Part of a small language model's weights: untied embeddings.
MLP neurons of a small language model. Each row is named by its layer, matrix (gate and up: input weights; down: output weights) and neuron, and shows model dimensions 560-687. Each number is 500 + 25 x the weight over its row's rms, rounded and kept within 0 to 999. Numbers have three digits each. A neuron's up and down rows have the sign that makes its largest values positive.
A block is one neuron, or neurons of one layer that tend to fire together. After each block is what it responds to, as a language model described it from the Wikipedia text at the highest values.

L4.gate34:507500491516493473485487535537479549583485506520491479512454525561450530478535518499491476488532483522510526505478529531518506493520510478515445485522484492488500483526506496480493506495507512474500521478537494495545482505481486534512507499505495498494497509502550516498514492536488538505468537528501474488480473486521455518504500514455508507493466527532491494522448507508458455503465
L4.up34:533507468485487540535492521512532504496448486507517552560511559511469515460498441471465464543477457480472487492511510474492499482493572506469462506523475532511484518548475528483507513509517525540467538497482465546522533528500504497509514479483491503514529505528494508479509492452519514526494523540453500484456507505546504497499452507452525473499503487528426533542548537523485508498521
L4.down34:497445489520514486467541502534454514448512524507487492461501451504522512486474526557491476501497524457525517495510508511554512470470456484493518546487479506463546509438483497485458462560519465501465493541469484510503485476486529497450523523513533522497479473488509527502512504508528492457530557518535508499545486533474529540477490528563504515479499507510532521452473520498506524484504
L4.gate1315:501474502478519510515498514517478528504483518488486472517444505498497543490494510480487514549479472507458518533526511509484508475532499486507489485493510474504492482531470513494502465506520512511513482478490522556491512540501477517494539491507506493502490532514491518501467517470510502477483481505514449457445512535469495521510490502453555482513481520545479489505497495497513461505498
L4.up1315:499502496495526514525476475489472533510489495490485492514473505466506511508504463489497512515519451498464535468505495497492461503531533488493478490507476524451531501485514506509515485510506556501544470495524490529467506548502507519512544500542498484516524465484507537493474485464491526491493477478529507468480486527500519521514509506477522476507484522536450536506483519531505481489496
L4.down1315:463457486535465521483530485533488464469511507527495523520480509485488474518519493496471491482497502524479499492490502469477489517497482476540482476531481515504550494451480509513488508530518503507482488508472472543474499519482510477467524501513524503492477492502475506494515468507477512483520544475498529515534470486510538509460530484575498495458525511530499526460535494514478482522525
L4.gate1696:447489515526478512569463496490538526507481499497543505505507563495469535508500452508542511486491511491452500476511472497510499502498508540531519483553527533478574479502494501494493489529494556511504485494483502525525538522506477545488534525490488512485488508453466511454457509530476490485518488475519485536443501525474542464550519483514504478492470508534468507503527542488481486511573
L4.up1696:512485513506503470489447549528490510507522551558540462529535501541450538489522499523550528548485496486530502537476479495477473481501553457453473455513512487533504471511518480454459580510478477580502506458529484505481486503495484504508488506508498445484488541490511469469507518525498482490429502541475465533514486470492469483503457528471537512514489554526473515464446492455463487501515
L4.down1696:498516513517495521507475496510500502495506498481519550520477534491540472505496511490485476432480524472459485481527497450520481496463494524504526495517515531454561496498481536492512460529516511501507529529462521488481531514499522496429503524488479513496455473487453539490454485495503504492557506471522525488446502540476523507527536489538464474484505487481526518488521491511494487513542
L4.gate1774:502499488524532483524498471522460504510484480487495550533509490466485490471476511472542484489468500505496546507493525470522503554507488503520513495519482543520548493483516509543502495509483488510498520531478508509533504536449503533489486490490497466507470533512485539530531506490484522457497516491503544516520497528537521460506491538505498494523484511512501505489501476508481535498555
L4.up1774:513477488475459522521526495466518538527523491483483495463498472510483431508543494450477488482508514529514522496509415497490454479490523471506467455480503523485516508494514488486559518506499515468536516522509523496505499431505512459460510503503476493447524586475476542520471498508470541505499425468466511483497497470493485478552471505473528480522477475510499536531481493488446537515515
L4.down1774:486487494534488504468512518463489507451515570503435507529474478449516474460471461532496540536534488482490472519539477504514487479481464521502504493453486488498512509493433528498489470529489483540497516478496492478484516519496493496492546471538508509531448453524502479493536505492531494507498476499531524544513513531484551522510484514501494497483498491509514479499497505496496521463510
Responds to: Table header row start. The opening pipe of a table's header row, right after a caption line, e.g. | Party | Candidate, | Pos | Team, | No. | Title; weakly, mid-sentence words.

L4.gate51:489499539499509535494494490533492495466503474501462508493527481526484503482523547501519498472513477520470456522509536512541489521511429516535477508489513477457544484522494505471537518469504474478481559487495523517519492538499521483511490452476525500494511469506500517512515495527473509566469480519537487516487486580511496472509483513491514480482509522482501482517480515536521516488531
L4.up51:508498411520538496499538475502502549495497452492457485494501442532523545514506472492489463511543505477484508511548465487555490452531487452510498476490480475510538498548515505466485445511530477475528500517438481475496500535481535539501511504486520509498471465497519502517523531507515499481495517521512529471516532578502486572510533475543480534475503546509480495466502512536497513481524
L4.down51:481487515501533482480458499507480508520521480527519507508493541513491486459497512489449532524462525483488521497527507476490507558490519550484565499482506497499507509467446461481493505516513566500500509509500474513495553474515500499483511517500519507469507479508519481514499486513537506518502497448521518444508522457474503499508497493495518535487527490487480498521520479502481508484521
L4.gate701:488546472536499519451452501497473521491493500461492530501518525502462488467503468469522485542486505474470525505520533507528538490509535510500551535497530503493503510500487500480489484515506476526515522463476513466517521503483573500533469516481496533493526522508457487473531518504504504511511511469541497491495456561445498521525480503489464531546523497523506483514489549519513485495561
L4.up701:509522474529515524474473493496558542474484503459494503503498497530480466489495465501487468500521516478481475512519523484504499502474490512512492493475507500453513525509563522509466508520512511504539510494515504485499509530503547481501489521532477513457464493522499489501520491513467528543502482519470461521509458520487501515532470519511473500520524505498465447524501538498487459539509
L4.down701:552453529487471503494485524467491492502507493557488461502522490487536497487483481501563502484474475482461490501507470529496513482485462514488497481470490540519478510511538493545496482484445483468501483537493465480504493493508463503429522493514476492476501523531529487523450451509527495490488501523493504541477525449492462465487512499514474457464491463526503516501521488483460492489470
L4.gate1206:507476513499483515498488487516484508557474520484489495476517471522490485527464475473524500497534514496485429527492541504506505427471453489513513473519536480522510505499519528504493491541524502525474484519482498513492497519477494460487512513545529574504496478467518506518481509479513497521535514474548495511494511484493494463522472546512475530500487483518520470495554491495475483546478
L4.up1206:501492492506500478498506499528542543518519469487496509498518483496500452514477530529522499547506496492487471510461462466479484526480528466495467498519511462490561495475558491518477472508507497518495511492486509472524468551469508474508483441510451524513520475523519506562514500495479472492500504516496475511521507491458506519496470501459508517511482517515497486506514524472499490502484
L4.down1206:522559548460484453521489529454467466456490528518544511511456514513475560493527498463494508475531507490461544479528503494520504468532477509526520470540489514496481444533505510502525503477445517493477483459489450533553510469540487550487502504518508431448470537491507469504470514531528487487498500473564492470508543495482508458503521478524503514472518480483535520516507475511501513558477
L4.gate1590:527502467470523521487497480542519533510502442504486457474527507500448514507525520473491433502479449494487474507477458497559506482492419486497504493492473486450500502488578530459513499545488494476512475502452527484540500528508483501506515429512517468485484579496531524509496488492511511518482525476512467482536565534472446519525522543524491530495475544494509518550514525510543487506456
L4.up1590:495460496487502482483515494532498518507510477493462484458524490558451501514526504480524417452528452512492486506458480478537493498501439474482482527454428497443472521509548534491527489549506476474535473504470512498514483501532477515501503477528584500498474503504560535532506478543507532565498498505517452481547520475504478514494520547534507518496475507497495517542499535532560500490464
L4.down1590:498516532547473490519478539493447528517491504517482530464462518527497484478511460529545488493539511507505534544524490421507472531509543514486514551485511483545494483549492437548481488545503481498532505472487458519493540457518495509460515513482482490527486498533479461498552474501516520530510510494484497462480507443522544494510472480523536482509507451513549502489520470487475459502527
Responds to: Sports career statistic totals. Numbers and words introducing career tallies in sports biographies and stat tables, e.g. Total | 53, scored 13 goals, season records like 45–32.

L4.gate712:492498484508487487484507494525526535530504469526463512490485479539499474489516447510520505539491580472478499521525498511501527510484522498497507527531538490521500462504541510506478512487511526516499514525487484501504557514480481508479494466497518497478513498491483485510531501482530494494520539476523482519484488458503519501476493474505544534520497487512490505489509523470531532470486
L4.up712:499488522486512528503509481465479507508553497482500530533503527489499542510452543478501503515504550461522493499551488489473488503529473509507521481488479551503494518535510528503487499512507492510507529499459467502473516471529498512503489496536493496511501516489499475493479495490494479445482517506533461509458513547490504511450508502510487508474510513494497473502516472522500540534528
L4.down712:463516472499458474498486501505538502457480491515486468497493459506492491502524464503478512502492515500469497480456528520491502502525488517493489463535521462499475487481511517494534461527491470467492500516477532541517499509476467460491502488461513492510519545506515506520518493490508471517554532510503527519544492463498512518525496473445488475454490498480538469497496526491545530486494
L4.gate1116:518449473496480470470515492520515470524485491496476480450503476496536490515513514483486505578547480474512518532527479521493480495499512473521514483484486557503477493499549491471492504520513500508450503493470484497524508501513484474516560532453458498514477488456510498518480490514508469524541486511509537489523510440500511484513454495494496506459509491491571470491491566478508493515504
L4.up1116:465516488493471486513520535503526545494505531503495476480484486507499486521509511480527478473552576486494476521505506468555495507488506497533521513510504507515524477492510452506513501466479473499505550521506485490505472518597534475469512459506497494501493532490550509474520471482516470481508507494477457515517523522496533508502545424503448503543524438490536503512541506504484517519521
L4.down1116:531472470507563495500512535496511421502507411497510532490516499499480523500503528503474474546475470511504508482529511508490515517500500523502496488506502497489479495528540512505481497501520524506450461505498512504508466498478467516560489511490499462485483512473506482507486500524528467549501496515519461505497505454487496490513486528445532473392500554492466538535463427446513517454500
L4.gate1452:488504525482473455472525500491509527482518468458455509472473447463506531482485512501528507495515491477514510483487485576537494553478533486501528531520518456525544520501564489502459519499530468483480455492472515495504531496474479461519471480450509457484518477534490468503493487513519486438489510508534507514527477498502538536455522532497480546500487569504525513482510519493519514449518
L4.up1452:507483509509507510470488504528495481537464493479497471506520488492433504534492503508553512535562508482484479506501518449491480503525477452526492517546521570484496477511533470556499537547515497485468479516509510490498547490537483507495525472512512491487513479506492520517551500482558540514508491528515531531459511524513507505486560489523490485476517494517483471526520522509473475493513
L4.down1452:446521462465528522520489481466501482474518457466509505489483544512542499498480470493491506504451498483494479484538494495476512503510522498456497455507437474526498483477500501470492480431471566509522499507524503526541486465463518494523531516510483525537513509501530495446515510516505464524505466508499495471528524499494525481535498474442583465526476527474487515546464496508572528487501
L4.gate1700:479499480513488525506486482557455561470525517470469531487444486474456491493526536542504533442483548487508446489514484501491481521502526534489504494449478496489522508480492503515519520520508537467489536497443493499547488495527468502503500519496478494532488510511486467479501493542495499470519488467519525518529489517452504522508482510514506503498478486481453486463516495503476494502516
L4.up1700:487540528543540501507482522521493476531527479522523521518495527531498476498521465525519507484511500488489456515499530512493518510514454481506493498485508491456501497495509486512472467517525492492502491495499508485517532500501492529478453462504486490508484483478532534464533450525521482440529527454456494477469510574517490508489522490518488468519491480441462545478498455491477506500461
L4.down1700:534486485468442527510493505481474540507470507483516503489495474494501481520464498479450505488494522467482503444518481501515474516491497507517531517493481493526514477513558493531548511508518527526497470473532527535466472484494489518473500468504519493493487517482492496514421536471514466506509517539471493477502498457478491504480510519522518463489511481490492476478480517515531497491514
Responds to: Preposition "on" before dates. The preposition "on" (sometimes "in", "the", "towards") after an event clause, mostly introducing a date, e.g. "opened on 15 February", "held on March 2".

L5.gate140:497496520458512541510441510486538492476501498479479517466483519557484499449481509486496506481496536437492472535495457473500508517519540487508484495498455527493509504487488489481471484497467490478493496451484499522555495469521478473486523524475478488486502534508497488489494523481482481444496491502495505471480506523482518486503550462479522500492493500478459483510514500521473445487496
L5.up140:491495542465511507544495503504497553492539488487479474512517530488540513473482517511500488508468489550516489506520500520478534521537503513490486458490491517500474514519483515500531482502477498483483504433492520549538497493509488489525512503492494469488518497524517458516524522479505499503480494472491497501496501508524471516490537467473538494531511503456475506519485511478484484501538
L5.down140:485509492466496500501451475498532534451488489509503472511518486473543522509531550532482506536521554561512487507511432530501492490514471489464493486499484508482512519533498526492490517516484504525511521492498556494521497518486491483507505513530502495497520568485523506489483546522493511500477487519483478547496481477490530527465521509506464509521526492488496458499520526512466541497493
Responds to: Sentence-start transitions. Line breaks right after a sentence-final period, and "In"/"in" opening a new sentence or phrase, as in "In addition", "In this respect", "in the service of".

L5.gate1349:509501516496510500494513534510497524480500535542503480510539506531485502425464486483509519527512475447510503511488508499503528524525513490516506518495513499504536531512522483474506477524467476554456496512482483528499510513483499528480492533537512470478484554495447521512469511517487499469507505510514538547521505525505477497537481461479496517505500490525472469493471497516487462551511
L5.up1349:488461513481547534478482490567486449494505488517474481503525519491447521491486478511543548514551501463497482491450507523530531516501490504558479518499498517516540517489536490490480521509479529545482491503496508519517518576513483502497466522554524467512516521511509472528462479505490484494505515517549514514476484524505490488543473521468492460491495513493491475501535529500507537492518
L5.down1349:516513556495475503490531507489463486484550522505501486476526438547525497473493544523502494508516484487512466456509490497542452498479538535497525495496458498480504521513505508474508464481516529530523540504495548505522529482495513486492501518553478528465492481508498477455517435487460489529494493498524491484524511547473489504501491474480518475521488502478536560465520509516512532487550
Responds to: Table header cells. Pipe separators and column names in the header row of markdown tables (| Player | G, | Candidate | Votes), and words inside section headings (Reception, Albums, Cast and characters).

L3.gate545:489521449493488478499481446499486497530491509496557454530537532468489540474507491498537487537485526543493478506489489516509497507510529487461501529522508529531513512491503502486481521491522491500500499564492419514444489540516501509479493484528525515481471537497529530467465518508496501522489516545514512506500509477524481468518488458452464496507475516486500521452530493457469477496540
L3.up545:495534453538436499560475481513485492519508499512520478492544490492464496506490507485512467518501525549518527486496500503477501541470518482454519459539479519484484532499490464519480464511506511525508516520498473483495460531493468551477524504504483524464488509463517495474505485531461514523470517504464494471497460503523550485531444472491490505544520500514496525480515453464479489514533
L3.down545:542492518485517509501520535480502480503487489502464521494469486512516469514526467497452518473531462444469517487485492478522530482464439468485535452480501529503522512515472518547514451503461506518538494458513506532519484492473473486511502488467489502503523474482478503540541480519501501462488466494496507455491481520520532526473492518557537512471559471526530518573487489504473533454466
L3.gate657:502508537482536505518525485510557501499488476515522495531465507512483462525507471509469541456555506475535468479481468443443499508473517508506460492534487525484508471494467505483542527458478507469492504474520479518550500499492471432543419485470476487474483502479447495510477507504452472509503487481471493488511491487535484483530495510522477439558474479517491504507500499482510492501463
L3.up657:486491485526490473514460494502502539547505505474499486503427507509473498482484500465499525504476563520481532520477536517509475537517542499496512542541526467520499511489532522512497471565487545538501516517475447559482474502518494494492492519507492511481453457495510489536457509513498494502508483502489516486489479496482501511503490518522547533511515555498489526539558487526500504514480
L3.down657:511495505507465495453519542497437463455504481531497543492500490485504511496490486499510487520481495440491517486508497481498497482513477523477505462475501510517519476496495483519499480481478499545483538486493491435494513507515504511475551496507506526487470536528488536453510505489534472515493488518551520491514467505511522498495504477517485477497511509472506516499504460502482481521540
L3.gate1147:496470479497473532481469460487542491538485528526455488512451503539544511506469490510539491475511476474495503531476485552481511411406496527480498481491494532501495509538548506489523483527496504480504532465473500461525475508509480491479479512527472525457505523485508502496510485499551475512538516546475500492504493495477499482552523503509461551461515501547469510485488517479499494527472
L3.up1147:463511505509467515493466514461463557531522488503504492511468495531516476504535463510456473501501532492468476547533487499495499526523533506467496496496515479527546493530516524493519475527460507528462489529509519514573533507546495507485506496504483461464515475528480489550535512518493515484491478482507488490486516480489452517506483496489540464532487517520531503506502487516522494495472
L3.down1147:518501524523518481529529495500501492493486519491545498517491501504443519524512486478520502487490476529496514412497548460506501467513522493528514566456442498527471455533520513531516508519480485515494534507468463520487459490527452487511513467491509508526508506483506508476458509514520497517474514519523533459520472528462486496499485487519510529510499494499477530483490507479503523511499
L3.gate1291:494502527548494488513494495501496532514502514484482442501470521502476586497496512482543514506466492544451483510462530544515499494473510491457524541558509503537540506500542475494509492481515478546509508522536485514494497532487502542519525469609475500494548542482521508499507487496526526498489518505520486444472459510476496504507536509514479495528484489532508498508463511478490501470505
L3.up1291:516510486521462512510494460498547518555453503528503510495516528476451488491487480453495501515521504527502495534529467514489499500503498505480487484537502556506490490522497497483525570519505523510485487492480489536526490494499464485485504478505503494452475507466491506489488521456507535485463490502502529497495479503548472521514500490506496473516491494504428483467503473482439521517492
L3.down1291:492448529482517498486517477505463529520487521480510479507479496494493514505526526534492506498463484478461506476478494494519489456477473530541513488478510495472495520493505521521513480537476485540551486509497480502501522508550525505489503504527520506500502482522497450524514511511490488468475493522549500504534515553471568479501497484521527513507510486484568512496494518517476487454534
Responds to: Table header cell separators. Pipe right after the first column name in a wiki table header row (Year |, Pos |, District |); also commas closing introductory phrases (After the tragedy,) and line breaks opening lists.

L3.gate761:478475499524444463529514510518556483489481492504472510448556518539495503503517488534539528545465485518495520491523525471522505497470513498556478494506526494497492481513487490519518500499525525466486505523511545531464514487500535522481509496515513495437536554499479514500523536499502465497495484497501486467502528500532485512484477510504491496511486523500476476507544554497474522535545
L3.up761:497534530491446507546537513482473466506520491460451511540485518469513539513501514468484508526508497470487485454498485482478487529520466487527486516463521544435532549483493502498479492500497494519487523489485523466501538455507474510518493499467462462484490510493496443451519474472537538496485507521486499454470469505496511501514503484522515535448491471482474484514475516505478460537516
L3.down761:521454511510500506512488503506551529499508509511463504494516493532477491465494501517520535507457459518479551494510493498502511513446495441494525480507486447550440480500474501527539550496521519458461470491508495532487531515503538514486532462513534528506535540520467503513497530507483446535489480473510513474492507480529514481488521483505465481549476522512511513503533505516493518534500
L3.gate816:488473499504477509503541526493515543480474554528488550509490529474535518517466545478498545532505514511507480502461484526488531452473480523542502527495477531475518494515494529463473502524471516523503500526527514459470507534498499531508497509510485514472550491495504498465518493485504520470518513543481511512470485522503482529488503485501478542485480494475491471524530540517471484554545
L3.up816:465514452509449484481499515512488477488494573454472523524469483487517462480465513497493549493524520498537505489488475531502496474480511518524496538507502530519514481498504510490497483511515557506506518490496505453511513481534512502507501506512448530496538473473484514501489485526447473489490501497476500459509536504489483492495502483493509504511483486492493497489476506489507525497554
L3.down816:503476478480510486482478478468488507503536495455436497478469452524519417498502488504505496486516501472513500452555481511484531541545511445523514548488496515511481497494472495523514505515509485468516498460530513485557510467529458488485519495513530494503480486528490512494506486541478455489516509494498521495501502447485508442464483494482536491530528473524485522477485506478498523484499
L3.gate1417:474527461500507511483492487537492541455510488460518522550483486545507555512513524422537524511452535485530478468464502470465498503535529516485495505541476526505502508496464515512491456520496476515519486498531556534499506506518525529467496508520484491498495512465498495447475495472501537501500512517520515506479510523440519498423526483519490473509507501505461501528485456487514513535522
L3.up1417:530555502489464506483485488549506524512479507507530524498513493522520532480486546539512526486470499441515501537526477539510521511503507510489474530501498514481514495529527475502514522516510501513496462431493493476522464501527489487477507506518469511487545494504505476555474494496473480471495490479512484514485477488498529509491445512519509496534488479494508554505467509520522458529519
L3.down1417:461458469498507523536487488461481457487503483474487471538474487487515440541543510465514477480532505531480493475510514416514445518511518480504540475518502489495496481476492534503500473478491446465511516559497520543470502539494523514512521486470496546479479534499511514451483509499505480490507455520512492528530501518480482490523558498496515513503496500487521467471505490512514480549507
L3.gate1682:545515514504479533526506543503499538472497526492488464495512527508546558544505516446509529473478515501478510528476513505507520488526445521506511500525514510500524495541491529535476460488494505482515494464538536498489542501509506519482500469527496517521527499468491495456522522468547511447515514518500459511528498538505529459467521454529509504488472493507468494542473473488476513546514
L3.up1682:515506509462495466526509532505480501516465493496450480550483547484515507520466484464491507453466508467523477503539455483546492526486520496491491467441520499498494551495480481501471472465510534486531451489507507494518500477540470516507485482460480442509488502490538515485549500469546519487502494525466479543516472527556510522505512484511542509528476485527521491510529526485487525504515
L3.down1682:465507484475523483483529470493454468532511496537498492501532522505517467480512484535490495504555504531527519498514486508519513475517478459513484543504507491522478507486518502503506515518484514486508511508504503506517443470519471483522467531495506461513509498532524446483507524537481464475501479518501483551518474495503498521476479521478519493534499475480546496478501515490497502463501
Responds to: Locative/temporal "on" and "in". The preposition "on" and sometimes "in" or "at", mid-sentence or starting a paragraph, before a place, surface or date: "on the tailgate", "On 30 August", "in the troposphere".

L5.gate1440:551486471465526445498428505490430515474548472503506476521527503526463502522464487481493482441466484508479508493554482513483520465519467486520526514500495493502489529484566463499517487466481474518499512500511512511517523483509501499466491535524515501507511500491492537494511517523460484541475472508476468517495480464495507476493516462488492498480459510478496512486475508506503497526487
L5.up1440:530495517490531486481504547558497494509535487510453492485490498546477504448456473513520479493475516496495562506485505503485528462532521505458519469499493492553536475491478495464475489495542477507486510497452455477493541512476433523505514496471543504491507519541503511510540526507492506496480500485498532495447491509497535501476502488495504529556484484488476495514501518486503493524528
L5.down1440:547532501507518480483459521506442485515532505492470531543493483547480526510492465478463483466554548525481525515469494472508502504512504477487504511520501496509490507482525497481493489508489482489495540513493559511503553520529485453480488506463490487484492533513510518463496555477490501483467493475458495510497494549494530503502497441538523496495461506479426497504509500442488533491459
Responds to: Table row final cells. The last or second-to-last cell of a pipe-delimited table row, usually a number or the closing line break, e.g., career-stats totals like 57, 46, 6.